{"vocab_size": 1518, "hidden_act": "silu", "qk_norm": false, "init_std_qkv": 0.0154, "lr_head": 0.00435, "batch_tokens": [8192, 16384, 32768]}
MLP neurons of a small language model. Each row is named by its layer, matrix (up: input weights) and neuron, and shows model dimensions 0-223. Each number is 128 + 24 x the weight over its row's rms, rounded and kept within 0 to 255. Numbers have three digits each.
A block is one neuron, or neurons of one layer that tend to fire together. After each block is what it responds to, as a language model described it from the Wikipedia text at the highest values.

L5.up314:130143181152130137069114120114136055102202091144084098129101126140118144117101130169110115170143127136128144108142138134131132137125095127164102144112115129121167147145129126145160133103155131134090120138082115112097126115120145144088137134137124126106088148160129112138144153119138145079109120114103115151096186098097174159147107144102181163091137123118128194137159159110131104137154145133146115164110132138130137097179117163099137149103116129097130103110123120115098149114134129132088105140131134149104146116069106125130119156162121119134179167122113123160143123124136075141139096149074124145148111113092144125152160114139136138124109138162117115129160148104102095129145
L5.up401:142068150119096116134083154073124145101115096134131095078151118147141116119139121131160122136097113145138126112127118123088147134136122136138091167139152137148121122133108105165121092140118164135139142098104151153074116171133142110078166134117131154121083166127106084174117134095131127110147138122095115148121134120119162131104166149076117107090144156124122146150120165131126117079134149159124140109087130110111104113128138143176127125119126096152154141129144099078148155122108136138115119099134126185090162131117135138119127111142164131164126076152149159118166101160144091154094192119104132142093143113102142131140127103164115150152123170114137144163144111118145147110182
L5.up485:112125146101150099073090202123108102110106124128122142135134110123137129114120085138166113108132140103126096134115140098132128141129135129134150140146148121131143130152142119125142136078157109096097156160141168140136092166146127135094144104070124159125139166116124132126131142163127122120126130144174117127162152138098157140090123127133173142121104127087104196103130143140167125110154125146097113130077095127140136081176150145117110119110115086109117109146063164094107146133120111128120129116128088152114093133128126142099083148158125118158135145148122160165134114126107188161114101151069139134153136103148137128118148146121118111144090141156148135203155123128095096142120
L5.up686:136117090129138093119092140111099119150141143134124111129114094154188137148114124150105129149103138098157115155123139109135128110175150146096100118122139144140162089087126109119103145156153150132150189134146173143140057139159109138136125137137129085161144213092067100149147143136105143172114116105118125116099167124115124132120115151143150188144133142118136114085111101129170123165147096111104079122125131129133158086156143113095110128112168136113142097149083138108119149163152090086102098107123129146083149146112114110140148123105147092107119135103129132150124135127115164090136125146096153127138124132125136161107105142149103134109144101137128124131170139083129137148159
Description: Final piece of split words

L5.up235:101100091165114115102120119130149155107092088141147115115154096113163062091088122148124165123120107137142109126117100131110097112146135128126159116099130133099088127120165110133113159135128165110100165113157159150103106122148146116157125166126153109108104112126164095145158158157182117149131138133146135137109124084126089186094159137105129142131104131174105150147139127145152141089122078140138101129160136177099140116133098140155119101141148140141127151134118095132084145127151148117150148125145101085134119174134126110136083154177125139142125084138144104156146127127131126164102128134131085130162124126101144166150134128129127176145134124064156096102144115129102066133153
L5.up446:129099125124126116142147160139174158153144122122158163090120132153119139116145137153148130109134146103102139143145084121132149155090109104110139101167128125135131099112140104095100135099130169143146125153154136141103091162133089155180110148137141101121088160156139088118135161132121138105134147099138130153136096091123126165089149124128122133101155146146130139167136130119154107164125112131144114135125163095144107120109112153132129131133143140129140141148139076122129139104117096139150135090095148071170157069081082141135107175106150134078142152142129141124172145118121077101089161114114103121159118126163107143175129091147166104156061109153079103142102135109118098127108
L5.up452:109116130109118152105139111147079119125148124118131141156115148114139124149126129173118111124148115128170120116121128124127087160084145127106113127130097146137152129145144109136164145112098132131121150074143128145124129134106162117080177147142081123123129124136076125126097129120182152168137186124113132136121119118076118131141135144119146127134119181167168118159145107114143114150118104174122133143139145099121165133069106110181145162154143066131139122128116122063108102161137163138087106116179133062168138141154126127137121110129136085135127124089091153127117105134084131185122119099157134153120095136164102116135161117115090165102161103106148125147143133126103119120122
L5.up770:138114186166146133154140168146147146122137151148127131136131124137128123144134092198133152160156111159119083122114127119140113130120145122104154127103131133109179180112113122120127098134127145087092085127160127100128125118166128149123094122132070120081082142093135069118111140129153071126131179106113126145091147096137134144129110146139107121122101152162103120165115178166151111138117126200149129106130175107139089137128111103159132132107151091116131126121144155098101102144121140133134105094144121099086089160131139126107122121146102109135126149096149123086111170156101153150123115131157153116121114074168152129128146117115114156136110121108151148102125138123121121079167
Description: Word-internal hyphens and pieces

L6.up489:126159202136087114142084111113135156164093117115138087149098093118145119125132113118111165106088144114122103116114116140131124118076166132099127147123113155129159129082145161156121080138129154077142181117134159126151106100096166083125117116147093164136120107080105126114155147149154120126173167125128129118142112085153197120119127174154130105149135106141130130135119146119148115146128123172120124108126102152108138098175147125155125117138146058123120125119127116125122188143183127100121165134126135144105123161151141130096126134093125110155108183126118127130121114161148146112104122146096126122115102119114151155115110149131108152138084149090113122151173099133124143110128
L6.up536:134130118119151153124151125057098135124114102123155182060093158131110131121110105111113114099113146114114167132115108111137130126167111120177107097124113113117117112165138127148179114159149132126148146135083118093107148171123087135114129157081124132137147095085123145172118124119136122120103125131119123160117161121138125171115129152160110115131099149130142137145115157163131119156156146087129136114124116147152180109145083094174088121127145140132191108121118119134130131162132117125122099142135147129085116147128127134148148133129126137084157108119140166148138207083116116124111119114114174131130133161076117124098159089160104111141114106160131148116139110170100144131068
L6.up650:072077165143113123123143136081111125112157117091111102095152112115107119126092127179108135155146149147123112123111146125127118126093128130132116130122155116132117102120153126127177160148134127144139121141071129120080120159168124126137145133165121151165184133155147130150135120118142087118134118117116114144149159146126155097083173078114141132139092113127160117100160103122164068115120131148135101153136116140143162104087150065137097140157159110149155113115087102149127177071141158112142134171144112123106119112130107106078116154134112079114137130108115135109137170128139171123094185155158100137128123138114114130153119155153145131071121133112110113118153131126115134159133
L6.up794:115166141116121118133140095116098162121114109111131177147101084175092167159100150128110165128137156147134108115116146128106140134147119123136095153101089121150101120112170124093150105135143186124120127100131123108109131121123162130183130119168109082116114124138112134071163105117128114134147127137101138127117141145127121073149151122150157084140093096124106132133193146146168095153071142139131102123109125161152150077139140105150147100108148115130146112130109097127095126094168135145107130109122075139130107132147135151140113153121123128145108152128107131158171154130138142118099134104165119150105187108063172104165138117158138165128122159098131131115110143099122104167113
Description: Mid-word continuation pieces

L6.up142:160133098148141093123102147114125117123104167138206115106093103145160140160138120089098119158126148104113128095118115091083123108153151141143129129134131159132142090113102098161120153164141148129101081143143136143126070127121131140137160129128141125146133143095113175170107147096151121149136140171093169142115172180162119146155151124130120108120112104112096140130157154117101155119139128095139086076104112099129136106104153153089090123167101151118128105156152120125138125145119086115102096122130136096119150130122110120128144163141087144155145126147105138130114146115171100097165126125085142137113138128115144108126124166146067167079153113168130110129167132110125175122110
L6.up504:171123132092164106125098135156151108125137166137141148122113113142122123125145134157145076142113149116117114146169152147085117168110134165102085129140107132137111144126125139113134148128159087102151118136158092146098099136114153154128084113104092144118110127141133152122069101141150110131152107127156123130145140081135124107146126092112137082147124118082157107180121145130108116153143088100103087137076142165103107092102131121139109130158138106141115161122155123147161164109132124135155159122136138146129133132115108091142143129124090118102101143124168154110148126120102092153106189114141113134140151120117138181141153137161108136080185161122146164046123116168157115116110
L6.up620:093120158133129138145076111129133093119120104100128139135119131165148108087125097099106127143070101118123137107128075117120104066159157176118137137114129177114117161121081149143152112126114105163104118145143135139145128101161108126142132149148144112141083139127175103121112141109128125100107149105120113070124139150111119110129130163138116181128164133174142111118169142114148158176139105135123128136112137105138146132144101082127072132167111117103130188101124111164124137119134152137112129120114135102158123108119108116146111155098126163143135138120153143194136159144090071158114118151120117131162117091152106148166078148163125177136119154137117142146116099147174120123109
L6.up890:134144202110152100137129135171157099100067130108144105126119110125140125147123131167113094150086149137109137117141067138098136124096111114129170102111127152097126137118125124114133135124137126153106064148126103148116136112160180124134121148152126124135128079123168176136113123109122159118104139138114163084167143092172143124115151103142134138127150085101117138092120142128089165164155119142092122134046130101151138115092130114098082134106115128129128126143139086123137146137150107128164140153121157114157121136154136105153145145091090141089124141151158157113094134138146120138113137156112133167154126155088143119184129120103119109070160129154167124126146102122153122131141
Description: Mid-word name fragments

L5.up54:140139170119172119095102144122143119151150118118093181153165139150070120106129106140117144104116136138131148126119146100067151115119085150117146102136116166132137082168108101107114130140120148103123133108097107138073144160127131119184128136164077102117145145155090144153109171086099097156129118122138136124101182138090106113101139125142120144140133135103132112147146132133183086111121147140126140157112123084137128121125111127118137135137140145114179129125122135104120092138142123103115134138134087134086145141148110127090135198122101132150150125131139125169150169112171124128102152118142192139092169140086117153151094132140126132126157142166078107122118111106149088134139
L5.up343:173107093138130160174117107133132125095111101139127092082109130086127109113136115153157129126165109134118093129110151114104144174103136118126081137102114162092148137200122120098115100139127145107090159155122143121104104104111163103102159086159146137143119123155131127104164089130152097128137165126115121127119093164151093096114140119116114139107124123149162152175156108124156121162104120145099101143114147130145181176178125107149122112179145126113161100145137139166150156121135106139122141117132135151120142081096136144124155127136105107117135113152156134131175109119110172128113128109098109102131097131097148134095164112150084134113106062134083145133127121138164135141166
L5.up627:129082125109112136107096138097170151177153102135131148121147149142144151106114156118134162129098174161128111140130134142160138109129140126132168132132131138094178146127161149130101092140143111086150105128145140081103147084088147086107096152143163138155129099131147113109144124130109111145159192117127093073159117146162159124190129137129127157101157110145110107047129105117102138135175074134119119140116124126136115144129091132123095118086118139114158176121132108116128158119107128154166139152122137096128083122120130115161137164114108151171127100105105118110122107144122147135111171112146150123139104132141142187135132123088123102129136115138105104123123099164139081151147
L5.up852:113083139150108137117108133085157153149181104093155155096158133095123131093095135131139118123148142122108116097114121127101093134128119115092141122077107145096184116183148146117131138132144142109134115135132117133061142124156154120156113158142139116165133089147122132137148136088160088184138151134118099118133121167117146116115125132145126167098088132169129109095139115125170119166129120146156160167089118110110139114100107134169090155139138108125168144110118149132127126116144149149161125153139130136136174143145112122105085180138087096161131137110089124106158100187134145126118146100147121137104116107112122118142143162172099143115105181086084119144101116123104126113108
Description: Mid-word fragments, accented bytes

L8.up399:119107112116113136138099134090128151115115157128106130160075119128117158112154168124105153111116126155150118109116132153134116132115144150155130120057148143159102133139145119131119126093117163107075134116152087056131124094159136139101099145168126133130120156097126116130164177124102132113120151157102120126117135134133165113127160154150174125140093118125166154133165155145149107191095110101118098107102110143148126130123170105105165128141123106091175098115082130149096092061115087130115149140108114150110151155120110142134131134152168120119113156170112131118174127127147164134102111143105143136090134156157173094128116149124115160152134116084131114163136083094144133133139
Description: Mid-word fragments, accented letters

L5.up66:122139163084120151153151133146096083107116145114091131073128097164155153145125117114099119129111132162149116092158116087111105143168105187148098109125189108166105130117174132117132124154157136093115092124126113104138145127143155165148149112138141148135143127099126140136111120124128110132123098113142124100143135148149144120186162174152112139117141118155127148101140149131173139120165137131148125145083114099117096086127160195128107112141123100105146042112131115110143143128108122098145083107149126119133123098129086094116114160086132136116099136107163113123113137143123116116114120095147165158149164125149086104115105129103167126129143145120104166112149130153164175126108
L5.up234:130127179137127116125130108120099087134121115167139115132114093125089152120125164089161114136160154135155119140140108123124113122119153209103113109117100101113128111106154090130152146128140151162100136139132141155110116146134111153117109062113127104152152152142136158146151118097126160115115119164150101121087111119147129116145129133121136160159110153154095140113146121129151098112181110109133110122115127107107098100154186158084110084165145145133101082119158147143135146125118115137119141117175105119139117113122117111146129184111142136123095140095152156163130108139140112077142092094149133127131143088168121137122149135115087141051100149126088131144093154103151136175181
L5.up528:165154130148131129157089101144125101110102096131164147116127124158157101111181117136089153152096159127093120116088097088093109119141118115130110109112090125093130152168119093107128163122176118134092118121122130116100144150075120125112157132108147152098121154111106103111136147094155130101127114123168154144131153122208113183128130151128158139168110072174099181132113133106109148182140169131153125115137114154134109156176145111116110138123106169090100091100100148087116107142106103123085129156104129139127142131109116125118124147125137146086159146150132139091135158124121124098134129119133121138144124152130132141105134125148137164116114136171134110100132136164132174152084
L5.up655:119123167150105113116146105101093144096139158109123134140094094166132117162127147124124147132108106137125145140121108130147164112089107133147121156079164181138085150117139145100115117136139128142138105129115114138169103116165130112119103101153108152132115135161128125129099119126180156146135168108132086109126145180128125142123125132132106147136090147144160138125095144085122170119131157131093085131103098074146117106144110145122129121168132120109132107137166077143114129131094123118119106161158117102113122143058135137117162135076089087183110159123148110132189119093188125137152118139160120127139188135148124130131157082139145082161138116115115140114121155123159119159095
Description: Mid-word vowel-consonant fragments

L6.up411:156138176164166114122142113133129125141153133152112131148135111117160102128103100154057137119117110138113140104119130166146137081140115140148146153134116116153141165139140165116139110111179146094064142129107068126130139179110128158129174127161169163137141152141098094100098111115137130089144172135114143117151085107119166105098093133147144154107121153091156179136144111124136137137125104140135095113132128147121117129125096146128123122158090151119155092080123135114115164103150094114091145110095090124106083155134119153143144145170106106109115133109079150112136122105132112141158121127113127138140139142145099110114097139119109109155125153154178060159131103144117102144166
L6.up413:144129157111139083088108142134164163106163089135125150139125077097149104108148133127149129143100121128118151136126125078078129138124101123120128114112124122135143113140102152138179114100158106112063151133092111124135127115110142121142171148133086135100154151146161151143154149136100125133113121151135135150119167119123127102087149114160098124085159156146115161156137125113161123112133131170126154106120143116114144153132118199121123111094177133079157064102077109143093133122149125130115145158122147097118145139185108119153092176163117148141115143104145095107119135102110104157147154143129118114101129141129088107172114125134113124125094172161153113153138094140137129161082
L6.up698:111097135150106144135132175134117112160119153156118151091199127141113118172115122162120170127092094093140069136127100130117161104174109111150124127188122109118121111153098121121136130138133150095124127134126134107122088170128134146098148117107121147148141129087110136130109103130108112073150141152145137137105165145161157120109128115135121148141089176141132123138092152140153119169109105156105064107110141160146105109124105118143127140121173117126156106101158135095126099127120138121151176112166114160082139111081077137163116124138111130085129155144126145136108165142153084111092128160131118116128138165147129093119088163149143128123112095112125106162143127142100157077143
L6.up894:129124104143097122139081126117146085139151183154110113104193132131106129121128107160164113141084110143097131179135138106139113130119096146144097152161154075150114105122137181111164140118135122093110148121118124104134133108111105162167100118179100111137161137113107146111156126150116094080117126147137145137117118101133151159141090133111149112116155148101180095162126112155164163138097125124147097140147067123129164149156117152154114123116157090140125115135128118076123137128113129069126115151116137145106137093128100115155149135155131123125112117120128126097132115153164140177098117182123118156100149107132170149090141114152135104138138098133113122083093144131088160119170
Description: Role-noun endings

L6.up323:149145167094066117146109109126096140101142130114117143107133140151130108119137141119133132108125144119132179119140105145132135099095128128157179112142122119122111137134128124133166108127160142145151131133141147107178138164146125108086145157123139151089131144125129106093124131137168155146116185115162172136135131101192132123092191118127090133125196119139123149157104168112105111097151113141091137122093137147142136144125140174125106120162140139166087188088106126132115109141156125112156120089148125078121152117132106153111136154129179109111118108128102154098124118192117111116134115089144080122134072128135109132130100123109128117121111111081090126069133132114092117136119
L6.up430:116136147165112127134084143124144118084146098154137200138151123120110107159187175106104163110131133112110118109160157165133134149161165155094128146100149119130147133126055116160106139130121138114154119094108164149087087143117094115106094130126150110162100107135104115138128171121145091122118149131130140151131113102123171149120107188109164155105144123129105094156133135103129107131121083109127117136124176169117141117155138135186110134131132125109145131133101111116120136148117174139105128143150142093152116136146136098116079134115163128116106147078142117116135115145155126140132097128099148123141081188164095117129114106152135131101106140109108115095101084106139120106176
L6.up589:129103120126126117130133099128136132115086155130103113120122170142153125142096127147154123115135138123151149143113125135154101145139103157100136146123151152153116099136088152150134154082167170106109138117158148145113099135131123167155121073125117133100140125119167100109132132177131089118160118146118117164070129116116178147116159148165103132060110146130105111175097140117157148143110111138133081137154124126145163127130075151147122122157113108043126111135080180121073129081097121154133140123138133127136122170111171117140137146124119091126158132127146128137131143143103139147157160118122114147138085161137127134126116177126128161122102125103103112070091152083117132090120
L6.up600:135125147133150136121131160181120156105141147148102125137146154149069133167141148147133141165097146119131146129161161090096161120158120139111140135091151128134126140141120100130135135128095119096150122145116123142119143163107067078147145139097162109106107121127096124126093164138140102105120115114125100132132083157149161103134128149081125115144113151095110143098134111159115122131112114165160118130097123122119137158130103141078116095152138106110162135165122081114183156105184122147155135121154149079142151150148099121098156131125158113157109096118115095123095115135123122135102133118074151086107121140123125096151162110133134122139143162143200126073142123109192094122108
Description: Mid-word continuation fragments

L8.up56:118138114137121121125132160111102163152146131134089134128139166129105126119161124094149096181109122129112143119153146100143107130115072090111127106107180189079127097131146126142162096136116117092124147071135148150123124098088143176117117141118125098156125135110130102141160129122121136117118156161084060168143162151152140080122148153163111132124116153109134152139106137138141086124148131147157096135112131157150101084131120099154076129121127141134118083144132095163118139118126093142124131141096115138111156105123148117111088121134131181178108154138144138143149088127133074125113125158077110160139148110127119127177098164137148179127110141132102138120143155140154085132128
Description: Determiner after prepositions

L5.up17:148166146139119138134130139118125120129121126135129117125137077126108133148082100131116146135141136146154089124162139137117107129150153144143114116128119148155108150138102108076151162143113100106081081119150155126116131133154099168134115152106143161130145189145140123126081114120138141159137165094116149119121140141147119124160099160138121133157129104124108113118109136163169140163117120133121111145144126110111169164132132109167108142163114079121125107123134104113168072156117147138077105147081097144136135120128127100096113152199136169085133157146140142155151118136121171109088133096139134110117125090111080191152103086127104116098133114176054148091117139145141131143102
L5.up334:124109121101139122122087086142132108153161133118097148104119091130132097128120148153119118131167124164127106092147145113083125124123107127156170131148081111107174151183114130129137120114131135122146170120110146111123134141165143127167120102176129089099149102134112114117144106147165110148156121123144123122174127137140085146161083126130127121088085128100091113116120140133114117122181126107148103156165095152100156079112083136131122113144158092107112161107150152122157134064131144138133093122154102111110144156118112112156110145091156128149156120166162141130136094170084130152138106122116131097156085086155144162141176099161129121175151101115107142123175122114135112125130
L5.up582:148130113159148158138110124124099134137130144176146132127126128133152128118112115100135100150133114136115119089156156130062101157086140180150133134126119117109124160126126134102143140126139166137141131130150141117095108141138180120113179085194104104121160120143186146123115141135079117150152134132144131110143124152132104161117114118121107137158096156116151094107107097136096089102129080149129109108167109095112156101121136045137120109122106105103108117103146132170137117124130114113144103131118119145105109127101141104093212145098090107146111125120147113151138125132153145120152105138134113151107125116151145166177150155111105156159097161168086143113116157107138166106088
L5.up649:146173102144172160084088089155140151138125137136161122115153099154122057164114101143120142122114121121126119123093146111124129157105112154128145116135103135114172165127124119105137088152170130130087155130113150124100159133130113141144121153126137191151139100100138093146138131126122163124102140147105112156128141124130106112153143143110115153125111128117114062174088149144135118184151150133129108089122122138121110154134091125141155161107126098132125122108102170135154112093092100143102112149099107121112141126168114137114110126119156149081089100089132134126116166095118109117114124129115154119131148082158144129169154076140160116076113107130157153160147184108163169111145
Description: Sentence-initial "The"

L8.up659:126129163095137122124127122111136137107185119117146118164139091142159095129118110115142084150125142126128120093135140154101105128146140108129195114088113147111148122110110162113143111113121134065107109124103117187135124132098109145150129082094143144152123128131120155098127130140150106130101140157091152141139130110130120115136106166161141109118087115108134175107171163147117180117178121113143113101157095127132134135137120129108150098111159116141166189103087119145125152132113062090160158109139122109092170139088127121157112119122086153112176157111128122130133107121119111110122100157112142112156132118205103100139113159133179120115144124113106102168171121129140148140122
Description: Word-completing suffix pieces

L5.up178:171110151118089102173134104112107132131125154103135151133085154118185114109086124139132076144135146154101182106129112134092126101083120122128145156109156136133142100172133122120113140071134121118156101156132123113146073135144132145101147160125158085148154132181103147105143134136120111098158139103148118166144148091156111133102125105119134098122127114161099121136164127156132127133122099167111149131095110121133128180143186117156095174177100121148105138111122138133124132101109109064107103129129123120178123093101150128121098116104133173131125122122120136124138120147120083144135163190127112142133150101142094143134087157140124130115166090170152131125119155111143104138124
L5.up415:115132131116137112110126144163126144103155113106074115122124119127126146151130157131120180129155160124108116115126074117108127107081116139112106102129156170105133103113120100111152084076123099126150090133132115115114089129149111142114148177151171147118142164143160100095160166152127112123121126147137121100091151096143161123107153141153094136071101168131119129145176147157139134134146084098126113153080130164125121128163110157134126136142111147147123116113091121116153147141149161131131106114151079145115154155148187147156206094168174125106128112160146172127107120159108114117141115111136121083151115127102107127107114134147111141152096085112119084141163125140115108128117
L5.up793:146111139126108136153129173122117159106148130135110160118107124179158105135151142092143139140136107120111133153149109115130124181117124103087095127118124141143152147112159115161111148129126118121151068147110116127165142125121091126114111113119146125080074119137131119097126162139152108102177154140105124157125120103124159117072145175160143100128143104124120119151122142146115136138124117166120098138126132087159130153101080146137133136130155108133142165180139059134141114128120086106129140116120127084149150161136135129071119104133089143136077123168084163115133092115115110132134142091117151140116134087187128189110102150090135137120093111141149139187124136162148118093112
L5.up862:138105095126146141123149135104178087134132083108118136152123146153095145114088167127128189134122115079135161128165132127146111153142143119106103114090126161169121131126123117101099138147092113143142147113109139100160131143113157135096132154126155126120095144149106130152119125170174145144168096125140123138102187079120121125114081089125124115120087159117095132134176162152108161153169117121089119138166089148148121114102106142135100126129118104170152152157148116136112120178105049116132108152151131115137100116097115165112101158153109149122133132144104165088107166128156081139092117112133132131114110129151108139116093110112159105166131130146153081134119116135135142153118
Description: Compound hyphens and breaks

L6.up380:093142114080124095114141116129144133154116122106149138118147120103110111139098162127089108166132134125156145131113131128132120153120144108133137122112110158086169130147149124147142140088159152139117137136139138148105119130168131125122150105155106104160134122197142123149116133167120160169135170146109135147138104187103136106135110177133160145118097152116152128148089104115153116103152153128200114112162151098108109138102120103136111132132167108129116130103165064157127084104147158143092113107102128142131113129145110116142129143150132127118100134175118097086106116071129075156148144099092111082102137121146117083136151139149093166090159168110062142115140114105146138130123
L6.up431:121165118100163139111139099124064163168130135080138136125114102120094141123113151107109116183139096114100119118104133124119137118128111142132109143144139177144114109139113145108143144185147163160120131113100108137103162140119159146125105072119098101135165140150137109144098158157138115117144137124154102159124119136123119134121127167085117177124153120108103162118125081165113135075126123098135137086125130129072137135112139136149150117117167108139164119145111115121128105089084173128185098149138147117121141129146094062116092160090125141121118129111104095147146099130092125119143176180160091132150147113168129118159135157120139147148159104115151141126135149170138100099125
L6.up721:125154109154114101095075120150151139155115107116155112152104143143111084123122125140135110133144091156104114088125136139113067140112086180123144114139130139107137118131135135096122139089088139198150102119145125141150096150137141141085138129121152130124130138143148111106132116147124114167139116173126150127111157162127139140187154184170114147105118127102132093129129108156120088141142123098158080126138141123116096151122079140110145156086106046117165082138115128102177142124133120147117153112106142120158122138133131126181093147155132099130163120116132155130098107122153128097150114103112143158133126176141125126111177125126074135106129157155097118112106125132168155134160
L6.up742:155118140139086114106087103158105109175108133066160157112109145109153094091115169095118162158116101142172110137148075152115116134137096126080098147159136133135146154130098155101127073120145162087100118091121124111160122169171180148088129138124174112162122115118135103124109101136118156146147157090117136119135140139119131124178169158124119147113109134133112095138113102142134144124142094140084130163189168143129153104111136141141130146132123124139144149139157095154159120064129118144124112132109126117129103091134153130138130095103117135121129122155115158157132101174143105159167129121114123121106138112135154095168116123138113096141140129119095113164122134114151082111092
Description: Determiners starting phrases

L8.up774:114171139137109103181168100140134076124092135117088105128128126117136121130128066169116138116107144105134154112119088118101146126184125157090143141113147125102098165129119144107119161139117116103090177119098136112088136121148111160086141083112177158114148101095125163149120097114163124113143099131150167135111104125164156147145147099149133162132138110117113192160116164134110118108130131145127159132114153121124112154157185129150091102153142089152130121140175133142154120133147125090180205140118164136134116105113127097099142137118107138122119159138129119114093124110098097116088138126110169100104128127116134126145154139128094119111123135149131113111119095100173135135125
Description: Mid-word fragment tokens